{
  "n_layer": 12,
  "d_model": 384,
  "n_head": 6,
  "n_kv_head": 6,
  "head_dim": 64,
  "d_mlp": 1920,
  "vocab_size": 2306,
  "activation": "relu",
  "norm": "layernorm",
  "norm_place": "pre",
  "norm_eps": 1e-06,
  "positions": "learned",
  "qk_norm": false,
  "attn_scale": 0.125,
  "bias": "all",
  "tie_embeddings": true,
  "parallel_block": false,
  "extras": ["capped logits"],
  "init": "normal",
  "init_std_qkv": 0.0275,
  "init_std_o": 0.00561,
  "init_std_up": 0.0275,
  "init_std_down": 0.00561,
  "init_mimetic": 0.5,
  "optimizer": "muon_variant",
  "lr": 0.00977,
  "lr_mult_down": 0.7,
  "beta1": 0.93,
  "lr_head": 0.00722,
  "grad_clip": 2.0,
  "warmup_steps": 200,
  "schedule": "wsd",
  "decay_fraction": 0.698,
  "decay_shape": "linear",
  "final_lr_fraction": 0.0,
  "batch_tokens": 65536,
  "seq_len": 512,
  "doc_mask": true,
  "train_tokens": 470300000,
  "steps": 7177,
  "dataset": "wikipedia_en"
}
MLP neurons of a small language model. Each row is named by its layer, matrix (up: input weights; down: output weights) and neuron, and shows model dimensions 128-255. Each number is 500 + 50 x the weight over its row's rms, rounded and kept within 0 to 999. Numbers have three digits each.
A block is one neuron, or neurons of one layer that tend to fire together. After each block is what it responds to, as a language model described it from the Wikipedia text at the highest values.

L6.up179:506555445451537395436473463552463523416415485534529444512463508427536450449563469579558408474403455546512543529548499460538494529524506451492400586599458548435494567503462586553548469574609519528522516513542549520509602445551563404605500504462589496450528527515556488469674517432557424611479572514453561507427535487553495542402549451562548456446560591480529438470548472466476428498451
L6.down179:505532452523498533497558567526453485496551572514459503532581552474543414452501455511484519481529557542467536491520553399469539387454493547494535601565534576649437605509477511418483488469474352492458481504502507474622525441538472421477505483422425476548446499539539522480430485488544446450552548566541538415413424414341450427428597459510505550381511497457467446498514570421618586453479
L6.up539:461463490409522458465523369506518454401421524534521554473474542497543518479519496553466388429440554540444521426582559482514560534478522480510520544527429465516537465475490548429537416521556431461441562528553446435488481504493444586395423446535468554470537435537564535555512530486489458489483488573484513447457509466554412451531444502562518495409458501480481492531563435358556481508492
L6.down539:483538516500605531527471522470523483522567472482499575481480553487512458540541536504508553601495432498428440525529506446502463467571437422504431545525515483518409538596443527495491477534482531429412426429422463483478532536499400493572463522445528426480455464449496464398541479459446485472498478436533528616531376575497525514522487442519492484522522492383558563492494477489486451519527
L6.up1461:503452524524448546519411507510536456471467379567483531556487468483536459486522533447455531612424446564417514550505471598542546529440503427524523607488449545478546482544489445598547511486435532497570492527511488416460418441487526559420558533534514459579491458520491494533558532519502474489474541529510433561515498601414486561458497515436539451439567414495455423457651435551493416440511
L6.down1461:511595503528514432541497561470545532580469512534537493545520432518455529518500452492512462544586488408388517504496582486524451430578523512528449410525492564550436528479516550455499499461454484492446470448498454437468451591492454464533510534545465544432476526430466505502563549475480532606371617558511515484477480593521542382556473468514543551538561588432488519494541413548418504538492
L6.up1825:494508498501494477527416515517524499612503545409524431583474521493482394480520440488507446469580485533400509515513506425507553566573427436483459520676522532476608542503560489445554429451462523481386468489467504559600488432498470437504504582479553507466441551568420498396539567476511533500536409506408517494501482452584489497405503561487511532581483548436550463524491517473531503467485
L6.down1825:514517416481434558525577497460425512436557438498486492435569491451456548511479599502552545526462520429576511411559495559491466489483531522500523546448512406460450474544508551580456619536505502510574529533501565484430460605521493568511463457535456454641455514431575477537498434544466546467452521531476514520507541477370498434593470456487484482529456460535457587479505503534461507539508
Responds to: First letter or piece of a word right after an opening bracket, quote, heading == or line break, e.g. (R of (RNVR), ==D of Design, (L of (London.

L2.up79:425543448511468475449580531526457463485493452456425462569490516559558490481495443509526487455495487500570472564483452548473493604514409533491519487489486512424408550553390571434454442578511432451488556518505370479427507547411453582411518484435481513521450547468647528550489610464427494540596449513509434460550548522512475439420533493420477537511544493529532408480520535479487475473423
L2.down79:592443486536394430459447553527454489571540402561573437485603462488421413509365423523403457516555475503474470463451547443434566534564519512562472529486532486638534476518530432466578576499554511404533547456552528459528558460488486396531565492549515446404440477504496460462480464438505483545429373456473473514453473542426532475468467534500521462502424486475462460472518394497461493480486
L2.up1313:438482429490455440577496513487457441481522432524584507501480385462529494508461515496379542439487461514506440601466529548512581465566512496479546528496493538597432495521414425471434529563495468462495483463525472494433411558431594546485550545391509551516483480549502510485542598456491447546482398568571572481497495511494456423543512469451475504490559558511446434565572520514479538499521
L2.down1313:548582539456466525458556493433418536513602550590498541570518555446454468507555527439470450580498510537455530533506498560484590432447507493515459568483533446504561552511517469531606501402517478440512431500445475529443578583462479484514530501528484570388523573453479437499516402559533558434467369458565443595498507580470483485405503504434590512505427465555555542513480442489547461459545
L2.up1341:533459480485475447527562551505496425522437453466572433397425525592490432543476466508479502446457420471480549581491607438557481503498406483571509561621518413604453581524578541523491580516524594558532504536587514474482428502357426444521452554523508440429518459561596455526455577514523508539607474466479525533542547530513555497413497433501546422492503556493465501597580444466421486510418
L2.down1341:489580509507448500579457501478381505532525495597559468497537456449499456506429502499401556521487453509430446536483522598499530406465518454483472479506487551526507485489465554465484585428492449546523539564564569555497600454518504455530553498592489484446487517527416472470622467410553495474544493553559515506474526505478496426436474496464618475466537430594486540424602521494551535551444
L2.up1745:440442476615444392510590579518506475543422470501481484462462490502478436509534414492485585420419432494510462547476508517442531491582474583514500492586542458574382623457500541498444574462579512440551425497557479531367414513553427513477517476404491545516517489552538514433480542569556566532581447418447436474429485542506436391493529488524486493488470557535542522476538543448473451479515
L2.down1745:574535524518529474517358470447470493504579437550538464459496494455413436528443477515504452575535526498505524505511576429551581444559569469519578473468533602568465490547430511475479432542400422505525523493454517446479486501502475445484480510523432477513494558485455407512510479457480586549481529527558514602491654438500503407462451476384645497474496517517481461493468520451513494499479
Responds to: Single capital-letter tokens starting a word split into pieces, mostly at line or section-heading starts, or after hyphens or apostrophes (A|fter, d'A|miens, Campbell-T|aylor).

L2.up316:498492477451540429538447556482513438491538542533471479433498452365506574484584541533594531488559509586466504518504457411425463506435605523526481527480458427473446454439474496545475567463530494558446524425437566546520539462448487504502404513466546558537523529516552428603508481470547527536497425527419529461517511529530505464497597493470563517569522497450444491518409547456605469459431
L2.down316:481528521569441516530481537489490612546583536472487469575437559440569514503518601557437541576501460495583473501508466510471541511476478560475549446509560492491448506522481472445454562511493484402517426438437444470484459555513532465457525474411481462472502531476546491430337468551458533478498464556494528449458520535489409584459447568473461417525469394421578496510531472529479495454520
L2.up537:535460478541476488491438434536583431495485505542455445441519508481502475529549497537546427506427505595509407518597493466519455414501570507538558566367526459516491595506545368497432509466542486549406537496438470448543514435510501460483474504506564505521525477581448534492510554522449420524533488601493519444416483479523534545523538456488521568464416523450585457522460441469469568497509
L2.down537:602470569471525513601505492585541493448371521530537446584501622456581481483563561474518545421430464471563499525573462514472517488552456428479478454428524481412559463455505465577491519468533522479416442524468460574547455506578543441533499562468607516552541522510489537416483431568485496557580411433439504486428465513539425603525472516510494481490536596486563425495556506448578454507518
L2.up570:415437510511472453587560503523555532465508415446527490479584532520469530507509484567542477573423517419541536489521561429560450493477430459513583486521519409590407550482492392540425471516541533532424606526433581543511425534484537585451521486542563606548531467552485439563466556467510477480452473547455598492567498444550566432461496542457528488601455507526554519445457536562526488602564
L2.down570:548530515539470491486446545414511596510505452551512476561532532437464432442474466545491493446536479419499547477504421508517445555573552560545587522432484540564451589505473526445472436524491527499575542492459471500507482474487561401485581541485424435586508500539432500500422475556431522550439510448416595563419474513500403542500509494518453490529508470427454514502567415476541424462426
L2.up1904:507541551572488399530386420481496525453573453456406471531603477440456558504516471517488442532526469433499558499557544485526483455382550490543481478486587515471462476602584491529477541488561434419512497523559493504561452557543576470565498511510504531496468490501511396506457375502456506535463514399452514490473464416484431509498580510463474537534511546510597575492475434470549465519500
L2.down1904:528529517433477619394546473477539507500493503464535459468511466511562415457560534478536518545465587509541493490547491557513478503489559545524437407504595515544432522478545500512481402542512529434395558421502566525417451453491407565558565621404657541317525371557560471552523511504454515473508502530584470625499509504459519561420461470542443488584429506575487479501511560540502452469603
Responds to: Second word piece of a word that begins with a lone capital letter token, as in B+ask (Basketball), B+i (Biography), M+un (Munich), L+aw, often in section headings and proper names.

L2.up91:453430512566488554453498533521488435532478486556548554430569435322494584483580481523536466552459516520422487544442452552453542586467601535516514443446534548555544468516520484546533504507495551528488586518439466497497411511486548480573534591506556539491558510491476499513565502491442514417491443469504473513438569432587459443496564507483582556472511419415529443469428468619454491495510
L2.down91:492529500514482554440470494403485486484482557531490466618454523441495461598517526519497471533499544520536504482432492549451476427571476406519463588483565433482469428399485594553432543527527472525545539436466445564521355512515485534547430491560517587516475544516510609450434475445503479470460475602427492592430545462506490510531563520464523348470502514499600610567479473507456520541533
L2.up1213:540531485506412555468529476538531533556438533483526497541462431509503528482587520524421436497516556538500539445478470485480476492586544479615515477531470446623414482551463487516526513422507564451410519613534491504538538462549565537505384514536532484476460471511504524464487501468460413509399562453491601495409458494591518441531422518527538476447490415487503469500463509525535479454408
L2.down1213:434530493484501551453545534422434498557507494474485428457498531447576489507579564469566470464449440449550489548507483548611483505401471497543447543543503493580500504452528404585454494540453461470540497502495601630494513451489496563484411423509497511468494492540464497540518481364525479463463481547508498530500502473447503469460533484514469494508514541510479538539476559445502461493537
L2.up1307:470536454509589516499462510494479549502419461484479609519425547431486514488592461512464406448407561545523526586474484521426561626442394456526476496494472530511519452503493439463530481541488472479458518498481523614527455465596530548484556502510506451460486503556527520464481458525446470488537505439415526445517508519582573457392525555380592591491465533558501482479453488591493414473463
L2.down1307:463577484558507565511522460580544509409503465580575477537495531562555576510469508493498503490586516564476467530536509417524574470523455493533464498529503557435584492499580409446528441497513488449416517535512412609511490405600510499529449444541488423521539519560510445463597460486531527433588436529538501509495467411498465520479551500494504380476561581542593525495482504532516533494504
L2.up1602:524501536466536470505543558407476460487472497467484583511531465497532572401478522454481554499460509533490422500616436475486440493529467470549478660448503575493405558494563513459509474482506448590450490526560448503464422467461548469440563524463499521576484531514505429486481471498573493444513499580361547405517471571530566556470526532508510455437504471524512484519480405486541474432459
L2.down1602:486530531441460446487526485539533498543513465429516527470519405506465479466500567457585540535488449533519490510573538472500488508487540442489479487439580451539454346474472552531484418492513553420612469424553535537504440610547523581382486481524506572582514501543511522468475515512529492522591638510570497439422523575513491528524443471532513516469472453544452421509493398446509470443467
Responds to: The word fragment right after a split-off "m" or "M", strongest for "men" (m|en, firem|en) and also m|ight, m|uch, m|ask, M|any, plus occasional "en" endings like doz|en and B|en.

L9.up1363:551507468442507509557583449541510494539477484467472472428454530376556555477438416440510577465433536499541504451565433523459530464553633629470578457500480554500499544469565494466432499473512411500536511484416485485475535467543400539543410540431485513508546482566479555545460447488461447467472575493471512510496700508530519474564462449510529570505487579425567545505471445476529613509568
L9.down1363:524423468556451567434546530517447494509466506529453596602491511517518554507469433421475495501559527553451511545563567532493566532448495434482443499431429500621552588504591445482502480564558596466551535489568391509500588482471542439482484539447530488502537484540569586389500511466527532572444438528572512521453404470564493574541505519494421518530551435572426537466527509621506480424389
Responds to: Final word-piece tokens that close a multi-piece noun, mostly plural endings like m-en, colleg-es, art-ists, sometimes with an attached comma or quote.

L6.up8:467497477465533533547459498503523438426442478557504537570473378512485558528482440585549478521419501437476400526437516543489496501496464516472464438502436485525483496441464432423452471394578594512527504610373478471565526442423537459521548537542455494523504519504488599473543525503526528510516587493409490448534449484531389523513484475411483509539454522462476488454411450543528524563544
L6.down8:574505531479465476477526479496510498469450445475499530555450525592442506434511469434526530489508532408533521502477529566467478529525472497488459574467463492463467440486506494485511585554519562509490504471414463425494525511421517504506506480465507478519431430487451551545580485503433501431489451409472643465594423458546426455515449474461464587461475470484517434484554473519591453420573
L6.up343:428507570554497587543518535517506471500513447525586455545487517452380533505513546411548571498526562426557567477486426462491434533555471429486562410525576464577457564540476588563537453445510619511532458458430451488523466350557523473550559573480427516451536447489492558618532423496470557498492549574526441541483492492468456563446522502587408530439457429497522544539521476508391477496439
L6.down343:510512513549528460417611492479564539482503513523358510437516512518581502580560487515451409528426447424557497427503539494534465423537538538460465473545408451479492473460535533414430482582514535458482440495458373513569535535498455489467552486479558549442512551502506536544446480489439523516525539552502493444460513486539495494450538439443459519562492507453547593480528552544569461550652
L6.up361:405460454588464562432500460390586561518466491454508504483570496522425584580487456492461443526491454429480527537581415542493431547484511557408549423519504502462468560448519439573458566570539421600530452456538455523506600422393502509485514526430496492395420508427505541535474463397485593510539572540487484424448518415503451423488412531533475533526523612460489441509509420454543468468440
L6.down361:508457561555446448577546452599506468537475471465426453595394493498533474483474528546485441517508516449479510496383440536548468441534611507509483454473490512556504481587474578433530500495522524515561433563503483433469453404514548580488528514583495600451515490500502461493456546450525409512508443495503484492514478553546391459490577538451451554490441468490463553493476570416561470538494
L6.up1106:453511523495534506527499525552469506532525449441547421614495508487537574544511460423406466460490578511607528455434456504423524441567518497473498593478508549468556518442491480456473520532614499444486447562474530477537470490498552604563476540478566548501523576581491473468502614603530535469525513516462508485453500523548362537502488429476515521567521472562546364498554511424502540524566
L6.down1106:544462537484504484514644559385511621516455490493469586541462475429559517463521415434510306531492483534548504562510551512557511480483471477470496507542409456455510505510487461501479478421500501507441570525494559510525455444506501504503430458492515428604488534440581526551522441509490480426479514548509492450515502571574614449494483512413473511494508525495423476535492503444555485375429
Responds to: The closing equals signs of wiki section headings, such as History==, Charts ==, Dialects ===; also table divider rows like |---|.

L9.up1405:589536552434412470499558540608523496377447477505575430463375522605487488515512488557453419555466447464440421508442481517524518471536546469493473579493577558406569520501540490565450432486464533484422480467448544458476543467513511499513546507390549458485495529567596595533456520521539484518391634490589579402462485627499516568481511492414519496505509570514499511507508452467469464536419
L9.down1405:538525453465536426529528476497421497509555567528494472560480481466534470458616545482578497541521479525437456606438475528526465535552473487560542533460526455551457446472521387481527561579516506553451506537437500485495490505552516452416447479481519542493496491505462638428472508509454481605484406391577341447524453528490401534447458496504488449380491538450449504350475590432469514491529
Responds to: First token of a new paragraph, heading, list item or appositive, often a split capital letter (A in After, C in Career, N in National) or a/the after a comma.

L6.up44:594537456463475465423377455608618561501487464548464552512567504511502491490493481467528539438445502531503552460467509475541454540413539545525522482529550491452504507395537548508505461513516507468453472467534452514467421479574545486656478431499455557429479517440448568554417491535558491452428545560468555493534483533535572516499455425446433493431537461493551510513500575450533470551540
L6.down44:529447580538465463520534538441492500527478546409560564506565498443526509476445501484457452536416602441494546539459596404491485400641496412448517487478408485590565498541544432441549482537455457475461433520503415550524540478525593560448552518540534477525603597518528455407479444576477471518560530520491461488445491468434481472581542510449561539480582544548546478513487435527463541559439
L6.up465:507496465484454511532533477562464504457540381628546462500532453514503471437475507477544553471590454444401510428534447548495511439615513449494467457473500490502559503490504494502463439382484485500569489453525487509557550480512585481575493464545492505559572559548472574603510561495499539488478503412407525538391448390425495546474545491513529525557539444503401493561466428438412625414514
L6.down465:436501483465485517506623425505480565489551450481518473594533512464497558499477591499458474418535544504515536479498397561518484611463508456471429475481528491456503548557421504518552410448515478585412510449431517498499570487574522498451511432556474510482582480562539535494527501514515513444495570498544521446454516498547425470490537452417634493522528512445552556605491557610457601537465
L6.up876:514478532477517461497470552518520546491437504471466503581500568515533538506524473432574450521528496498459436381461416496507462477557501468427480421541486534466607490369610625570575499684505586464510476533511447576600454480427576646465511506492457508521472520503489479459573547465458492433511538548547466464520540347569534499502505462531482426555534503520572530540480535501449545496578
L6.down876:418503422550492517542485424556430473566457517513499476458598484522548543502497438400486486576488437457564555519477539533520563518562486460456537586536558522397489551427564392478521531427522516565488436511513423443519595527505435577472574462507488516453485526497507547497484470455545418515532448514563432481516469459438436419502459570481490558510447477455587471493537457518484509455602
L6.up1068:523538481504480467458490509455441547511542555439460497554456570532486621487571419554440466524463545467454528518496464397580398479521579587507406525555576457494436458496590528542556477515535507522476527546480559543514426512527494538522459514477556535492442630406474504613579468536435474484524515522496533487512420474480466537533565573427605518510474492508545439461452498540513469549500
L6.down1068:565595542445489439474365479475562412537545425518457500493503503534474539546428544547501530473429452491377385619465532529428549527515484486461504555467457468580419590498508471446445548536601460496469460465496417488626521446461556480452533375410489447426513523535482469447549506467516470527414510509466449484521531456511472528492446558454504512483525465421495498471526482437488536461442
Responds to: Word fragments forming the second piece of a word split into several tokens, often right after a single capital initial, as in M-und-elein, B-ask-etball, K-ill-army.

L2.up97:534554529533517449487515509541568455518498524625524604450535549518501511499519472518409513494479440555521451483468466561515492478474450432426421553435402580538434448515534486473466493430525514533451485483543524524475503395450563506479512582486598529372537561500443493568582553436517448493526501548518463535519392448489483472525473481462543608471544520578486450484525599490524453426561
L2.down97:574518531537486530472526471525587543497492438464468432543555503548491444527521500595585468515526481494449584468477528515405459558499466519403471497450537410508457563423478565539478582474552441454473440584507491459495525449457505592494495423524496459434499449581534576458462566496440569509498530516480487478421496500460459407428398499440498534548522508505516587484571457518504468515506
L2.up361:546461486478458527446537558404580639434596409512479487421521515529556407496458510498432474545491621401481453492447536498506509466442511542522515456446485480505483500586502524490535511482433482505428444550461554564509477509504527538486493455499398429515470536500597477531527412434444468519480519396509436490508389577483518557515521445502493552483507466591487536471485513496540544540504
L2.down361:472450524518532574466568505519566504548464424489504465527532512515519516408440490518536514450534482562530603439446496542471568415490495511427494445475515531562476521492455548531507444465618582482620565516483450479478473458408479560539434496433475477466388549550454488483423509498531543400611493519536448529578493503489534458436452487570498446493576508425516614524484561503354505466483
L2.up1729:538430500553594620425585486520530496516556435431496517570499486439432599498504539481569438464455488481478484584484425536459542534445483543564490530494527489582509498487530498463434495563526501472457425497474497464497422451439465513524516534581577511499569521496535488556550474447538486531393582494440563521506459530440515590424488436520519433559478580525448409524536524467501556465432
L2.down1729:558570537384338441414573525516552431528540522407439468473605432423600407454432484486459538575470566440527580502498532459410558480520556459522458457442505455491490404531506450471538493466519502538482514547448478529462564443469553585535555494531544473500501453548505496494456514639497618503481471493493449466513494510468447426544512615422496508594460487493566508520554548491525521479503
L2.up1877:419500503509567577500508510500548510476483480498547586474413433526464519488612491535561561450531486523473483500555401497556535479524509519460502423510471528561528527526547497482517564530518556445482508532439508448495471527424544460570417565404394502524503446457560475453435486503448499390500488497457480527555462499430495563479553529490515490449402556414481518474510537560479523428476
L2.down1877:533466543367482457488471412466557481493558483525512460573534445536523558531513387592484526499418425449414512531468482462509545546451446499527565429451450569600588429532531451462527448507466552482577538597525509397502569446461464442635555570468416531534514482497478577522505477515548531450414446486512434515486449452489439619415359497418421553503525470498560519436487464564417542556511
Responds to: Closing marks that end a heading or bracketed phrase, mostly wiki-style == / === after section titles, plus closing ) and quotes, e.g. "== Gallery ==", "(Main Street)".

L2.up1393:514465530436492504503452562560599459464492527456549552489437514447515426595534456468413523431452537474534412531461436491434479405497511551552532584460416517509547519617608620499564599554444531440437483500434463449490497551562539612469569512516504540445564446561506417512522426521525488499540551561461620422411510587567486441463480483524497538529517423413510600395499485480491557555488
L2.down1393:502413406460561551531558539515553628485429497540529424565515492420545531513502544479506424535446498413514464496449552532529475532474482508502497484484583439444455477522491447455470470516514486462546471475524456487435465536440563543523398469561528547483453540502544448477509489522510453446482470506501407607545539553509462471477495559449389484501449521518494625528539465469527499552559
L2.up1562:493416511439381490410486493564569498450502522541597512414532541449536505559425606529477553423468491470470528548477452451538528525525458529588534545587481538552452519450511470451459516490510514491502502466489550533499475465510468500468579477534505485493394499471576482479478461528473483484435482494569443528452540481414461514579513523499514514450559449405573507491527303481480442493393
L2.down1562:510488547435526533529543450551570475569512499519515505437511518404470538473465509568529490553547441508544508499584511436492515388512533512437391530549440507550491533520531519447468486483427512514450465534432504490480509482420576548455540408459454480493568470550610562549591608402515534544471514481451445535498495486473504500519630540488517450475453541488564438531379430522459510438479
L2.up1665:477423482534505441484527549443599501609464513555466543567453562559586543576517474517563457539504497485478490504470416483533489587494417426513484564520452434490513560503513498496490523519541440474452464591486515632508476587569538479522434562544460473476449468442515528430450566514514455482478407487488605445512472558455522459556577517499454415606521516527536517470545556528574469412467
L2.down1665:520442507443463554445532494542517535477383531596542512497550457449506506446568596556447508462480488494396475364473509526501457542500491510461502535527516413480463505464474478416365488536448453550564490426536500459501515464444561543559577421478495517509532509449414571505458460447574595461337537472406476578502511592474501501527475460479515519529474579445509580529467489484423488475504
L2.up1850:475547527414445498546567571541535511547546485469435534385495453515455409517488542446547463538434445509551514509534374467395387519501497591529491546494457394471476492540553523454516444532483539570477415534475550488440534583544426448490518406503459551440492506646498489487522527373509557550497596591501533484482506516532389459579477471494510584491491447617365490577500538488520583497451
L2.down1850:563464546434596452508496498497458627535544473516548518525439483429449459551426518525495592412552509591519471430545504535499539550555457538520462494584492542503490498452501391519544492507555541462500601533485437429485512445577465593517577485473460491442472436565493570501554457479533560501511465497532457543422478536398483567529483543483479507558471473545547496457523495472506412571504
Responds to: Second or middle word pieces completing a word split after a short first piece, as in liter-ary, st-ory, dr-um, Beij-ing, B-uch-arest.

L6.up203:504412559489428487463468540511525510488510568529426532460553539544440561513524586454577556477417497505521515529499419531522399540497486489470444444424548525558561558512401553429528469443457486503496465443494416445501549519492539559485465436507494487487534414576570428515523552374353426502444526525468433525557510561492500557526515564522496461523384468484497501553528565442474589522538
L6.down203:493419413479539429624482455516553549521466425557593559464445532403489406573515573376525482502584412598537452527509500397464464549546495465476535530424564515619457552576493595421512541455595457574494562574508496488511527486471543537453471488452468604531493470513490570539480509564484509400545505589579554510481449543518511532595466418521429533542435524529528494434514351495538506530520
L6.up1065:492472502454474439552458440496549515418443409573494465496480461490575528515582525526581565516390437565416603539463475503410453522507503484516527496475593543474580493470565481485596461444508540444492553433458455548523509466452485455420423528455439566503460494490495476512566462426480496457501414458441545470467488475489504546544523603592441497499486452525486443397545450505479458539581
L6.down1065:481495457376480564434477504468466496436520608416469541544400528500520506510511461488534509456511621529527580433552494485418560527478545485421551577495488409460509560499530445489389590524535547571510475484482445437523517496464472406486496505456518435490380524534597560501382533353508512453489444534527511578496605480473535460495512628500518463468513598573507488477394520470576463472442
L6.up1352:505483544483438500502524446480574522503415391522542464495611638469461504515536467420536527516458509444521516580469490521453503563518433502476462520582571523508579479385417556540499471523457516495500509489573437459504519500533516580579454509475440453403431570509514437498582514477512477517528575497524482498475596463462469512532493482541549490522471549490449517482553474575486494551430
L6.down1352:528479534520557524412480497495423461491475555545568571505424535468490419548514542517509434517534401545632473514504495503419535536435521439530430517425556470441514551515569557514502425516527521580439436460447495500526504505469463486430522415570514446540450557494432464491456486543467499464487405537527537493511494508563580548462481400522476576533510494445493435556464592514457491470494
L6.up1468:486494478426372536496600495564505535419382576509550467399533473461524475594441416421485558555569469448556589473455512515518525501467448453466587439495482506483538515545528519483511482497517514443473429414522519520426478492531522510490448475588475553429428470536464581437407567457427568495443556584486483522549442476491509449465618466515415490512461521472557544502505486526516540582547
L6.down1468:496463510577472499462452518467427602573599486454476488574544464435484545503468511514529486475516546447506442487499619466452531572544569474520468495472501441546494460554371490508478531502428455516595482576450474508557470425492517526515552449473541523444497482360463548557395550508458537503550483388417513543541568568535494570524506495542519445558423531418474442467452534492503425509435
Responds to: Short vowel-led pieces split inside a word right after an opening consonant piece like st, d, g, as in st-re-aks, st-ol-en, st-on-e.

L9.up1110:430464538471552541509524527494556659473457542490477539512451539424534435434520555518435480476427483524554537480471551533582452503538588478505511424553490422413514473518572531429453541495581542471576470459534497517454564523502582474410559510573526472408494463541586411464576387478473444420398529398539432498492466478536504491572487550507537391545533482506410418535441564513490515587500
L9.down1110:627510487506489491540464474595462493523503490434478509493509541465500492623560474475470476454489488442438490470463523522475476503500571502500487539517526432470502427383408514484559406511423447520445415449460431448564543552549536574616441468500493494397529525544564618629436558503545554494560487477452552481529438491413530384430495507476470455472506503459571583499466450523586561443485
Responds to: Word-internal pieces whose completion is predictable, such as wro·te, not·e, te·levision, test·im·ony; also pipe separators after track numbers in tables.

L9.up317:601503472527545446390494507485506565454505484564472555606481572435422476421595470473483505562434395528467478425537456538502447552491491509568519515441530597480558470545538536395513354456473517443477517490454517487518505505533465398491515522520449478482493377441535447509428449516540502504501511385497483474544418489535534534423507547539528540568513485497563526457445551533507496391401
L9.down317:442445517498518522475433480493493476539604429482471472541532495444527517510424472461491572450460456617455488484386390480407547496544446501402504512602470540483450435450534534456456440471541476594538462427572564505563587533586578548568522403566396574468541538520489500569535557513676544515575463577464545443556483419468546567445565510492454634468515554427521485492466408561530503506526
Responds to: Closing = / == / === marks ending Wikipedia section titles, such as Charts ==, Solo career ===, Bunbury ===; also the line break after a title and mid-word tokens like there in thereafter.